Weights of a small transformer language model: tied embeddings.
MLP neurons of a small language model. Each row is named by its layer, matrix (gate and up: input weights; down: output weights) and neuron, and shows model dimensions 64-127. Each number is 128 + 24 x the weight over its row's rms, rounded and kept within 0 to 255. A neuron's up and down rows have the sign that makes its largest values positive.
After each neuron's rows, "fires before" lists the tokens most often just after its 100 highest values on Wikipedia text that the model never trained on; "fires after" lists the tokens most often just before its 100 highest values on Wikipedia text that the model never trained on. A number after a token or word is its count.

L5.gate96 [153  90 147  77 157 108  92 143 154  98 150 147 116 123 111 140 131 168 125 144 174  81  88 147  94 129 117 108 131 100 125 150 157 126 142  82 106 142 157 184 124 116 123 118 116 120 147 123 165 145 131 118 145 145 113 108 147 163 106 164 138 137 151 159]
L5.up96 [115 158 139  97 112 136 113 193 106  89 100 127 144 140 128 147 148  56 151  88 120 139 166 121 155 103 118 136 168 146 133 108 107 161 103 171 146 123 119 155  97 134 134 160 113 100 142 146 144 161 116 102 109 157 141 134  95  95 114 128 147 167 128  96]
L5.down96 [131 142  99 147 165 126 150 114 113 131 116 124 157 138  95 157 155 113 129 100 178  87 100 154 170 178 133 140 134 140 125 113 141 138 140 109 131 146 111 165 119 124 106 142 140 129  92  96 106  98 134 139 110 178 146 134 118 107 125 142 118 172  91 194]
fires before: "d" 16, "al" 15, "-" 13, "an" 7
fires after: " m" 26, " N" 18, " M" 16, " n" 16, " or" 7

L4.gate155 [142  90 173 129 146 110  95 114 158 117 155 147 165  87 109 117 135 117 125  85 119 149  91 120 122 117 131  91 100  92 125 119  93 167 102 105 113 108 179 145 125 130 160 185 135  91 155 142 120 127 171 143 141  97 152 138 114 136 124 143 108 118 143 119]
L4.up155 [ 82 123 118 101 102 170 125 117 145  86 178 161  64 100 134  98 129 149 115 107  94 161 148 119 157 135 127 124 142 159 128  99 124  87  86 135 135 142 150 152 124 125 145 138 141 107 128  91 103 139 128 136 100 108 154 142 170  97 134 127 106 127 121 143]
L4.down155 [126 103 182 119 148 135 117  84 112 125 169 121 117  92 140 164 152 119 173 137 100 118 106 134 107  92 121 124 128 163 152 119  87 201 148 157  91 120 145 135 149  93 150 183 164 114 133 148 131 140 129 115 114 115 158 129 102 128 136 184  99 115 100 127]
fires before: "al" 13, "er" 11, "re" 9, "ial" 7, "i" 5, "ag" 5
fires after: "ent" 13, " C" 13, "id" 12, "c" 10, " s" 8, " c" 8

L5.gate309 [ 91 118 170 129 132 112 156 157 133 130  72 113  89 145 175 134 174 106 113 106 103 117 115 111 155 128 142 117 140 130  99 129 123 139 151  90 168 136 135 104 145 170 112 142 104 113 193 163  92  88 112 109 142 167 140  90 126 138 156 128 134 121 129 155]
L5.up309 [148 139 114 147 149 117 137 124 118 154 172 105 130 122 149 126 125 136 120 121 141 113 160 102 145  87 137 117 156 170 106 123 113 148 120 155 150  84 108 189 111 117  90 108  85 132 124 114 128 106 116 129 141 139 124 122 133 111 127 107 103 120 138 160]
L5.down309 [132  93 114 190 172 102 120 168 100 128 117  90 158 103  90 105  96 171  83 107  74 136 140 147  95 110 155 147 118 100  94 123 108 161 136 150 131 113 154 174 101  81 144 135 117  84 141 137 162 151 123 131 109 144 124 105  90  78 131 130 143 128 116 110]
fires before: "o" 24, "em" 23, "ation" 5, "ak" 4, "en" 4, "a" 4
fires after: " O" 17, "ep" 16, " N" 9, "l" 6, " re" 6

L4.gate280 [120 113 120 144 112 145 106 111  65 160 129  83 157 109  99 135 158 143 115 137 164 104 180 121 100 137 135 166 151 113 141 126  89 147 103 127 126 123 156 128 126 130 142  93 106 134 139 127  76 139 140 127 139 125 142  79  78 110 162 107 121 134 111 129]
L4.up280 [161 175 133 118 120 162 107 158  85 117 132 166 122 118 100 177 134 111 128 157 141 173 108 132  91 140 101 178 153 139 151 141 136 144  62  95 136 133 106 121 130  74 138  81 136 116 114  91 166 164 102 165  98 139 108 106  89 109 123 129 150 117 107 121]
L4.down280 [120 167 168 158 131 113 115 120 156  98 152 118 104 173 122 139 131 136 153  96 151 131 150 133 119 163 115  92 146 137 118  88 140  93 132  96 108 120  96 134 143  95 139 156 137 150  88  83 142 123 124 109 119 175 145 101 141 114 114 165 105 104 139  89]
fires before: "." 30, "A" 10, "S" 8, "B" 4, "N" 4
fires after: "." 30, " I" 16, " M" 8, " S" 5, "em" 5, " W" 4

L4.gate474 [147 142 104 132 175 127 106 134 152  83 134 101 129 125 129 175 153 102 147 113 129 109 126 116 169 158 122 128 117 132 123  89 106 107  89  76 146 109 133 130 153 157 160 103 131 143 160 111 140 170 150 158 134 100 132 102  96 136 171 165  88 173  95 136]
L4.up474 [109 101 106 135 115 147 106  88 142 124 177  95 129 114 156 155 120  87 175 100 141 129 104 119 171 141  89 145 113 120 121 121 114  76 119 110 153 136 117 111 159 180 146 121 125 104  88  65 141 113 133 151 173 141 130 121 112 162 150 123 135 152 107 132]
L4.down474 [189 109  98  88  61 177 139 130 181 154 103 131 149 102 147 132  93  90 135 124 135 126 138 162 103 120 117 108 149 127 149 126  86 120 118 130 126 181 108 163 138 132 111 145  97 158 122 123 118  93 142 140 126 177 124 151 105 163  79 124  96 132 125 106]
fires before: "ear" 34, "ou" 12, "oun" 10, "our" 5, "ell" 5
fires after: " " 55, " |" 8, "-" 6

L4.gate91 [124 149 203  59 140 148 130  88 128 120 138 132 133 145 152 131 148 131 108 142 121 121 112 144 133 145 164 108  80 124 105 127 106 121 105 124 124 111 176 123 139 132 112 143 139 109 119 115 129  96 133 155 138 102 141 109 105 161 167 136 106 120 109 134]
L4.up91 [116 153 138 114 149 139 187  92 159 151 113 137 149 130 141  88  97 139 119 126  86 141 121 146  82 196 147 116 156 141 167 152 139 113 130 158 134 129 106 128 117 135 133 122 147 181 110 119 119 138 111 118 124 105 121  78 167 128 100 143  89 118 147 144]
L4.down91 [ 96 156 109 160 117 117 131 154 138 145 127 123 111 143 120 109  47 136 119  84 126 127 126 132 159 129 139 180 163 168 129 119 106 169 133 133 115 119 126 126  98 133 126 133 122 174 139 128 130 175 110 135 128 148 114 131 154 123  69  87 129 139 145 125]
fires before: "er" 41, "r" 5, "ro" 5, "im" 4
fires after: "u" 48, " d" 8, " " 8, "g" 6, "ub" 5, "he" 4

L5.gate124 [117 151 137 126 193 166 123 110 160 160 118 113 106 125  98 129 131 124 115 122 125 107 177 129 150 149 150 126 114 155  81 115 121 116 129 104 105 161 162 144 142  96 146 122 110 110 133 184 123 131 107 118 158 140 133  92 105 111 135 125 121 141 116 161]
L5.up124 [ 83 116 136 110 122  99  97  96  97  83 135 148 133 106 106  95 130 110 127 128 156 158  99 108 103 111 124 134  88  88  82 141 104 157 145 129 127 130 146 122 105  91 131 117 106 128 122  94 145 139 158 137 156 158 134  97 156 121 125 185 145  99 133 154]
L5.down124 [126 143 169 145 177 156 110 124 109 145 102 127  83 146 112 152 153 101  96  64 138 166 183 127 100 119  94  86 160 146  87 142  74  80 137 117 126 129  87 174 117 107 159 137 121  98  77 116 122 132 106 124 122 147 148 125 109 117 119 120 121 147 122 140]
fires before: " a" 33, "ion" 18, " an" 7, "a" 6, "ur" 6
fires after: "am" 26, ")" 20, " c" 8, "a" 5, "s" 4

L5.gate380 [ 72 161 112 109 135 142 106 163 133 141 120 117 132 152 151  91 123 101 119 131 123 139 152 157 140 126 139  99 111 143 129 140 145 150 148 121 171  93 109 119 108 170 168 138  83 123 144 127 106 141  78 122 134 123 165 115 161 113 131 120 142 137 147 143]
L5.up380 [139 176 106 124 101 126 166 135 143 118 124 148 105 139  95 140 159 146 107 138 123 150 102 111 115 121 127 121  90 106 180 117  92 150 128 127  99 148 149  97 132 138 105 149 149 146 138 124  86  85 113 111  92 116 128 140 120 123 104 162 111 152 134 114]
L5.down380 [110 141 131 129 105 137 114 128 170 150 105 125 118 169 100 136 152 105  98 144 132  79 119 132 115 129 170 155 152  78 147  77 153 183 165 122 162  98 105 152 118 176 185 126 111  96 115 113 158 139 101  96 130 167 150 152 102 103 112 138 129  91 145 142]
fires before: "ed" 21, "ic" 17, "em" 9, "ing" 8, "in" 5, "ound" 4
fires after: "er" 23, " m" 15, "ur" 14, "ir" 8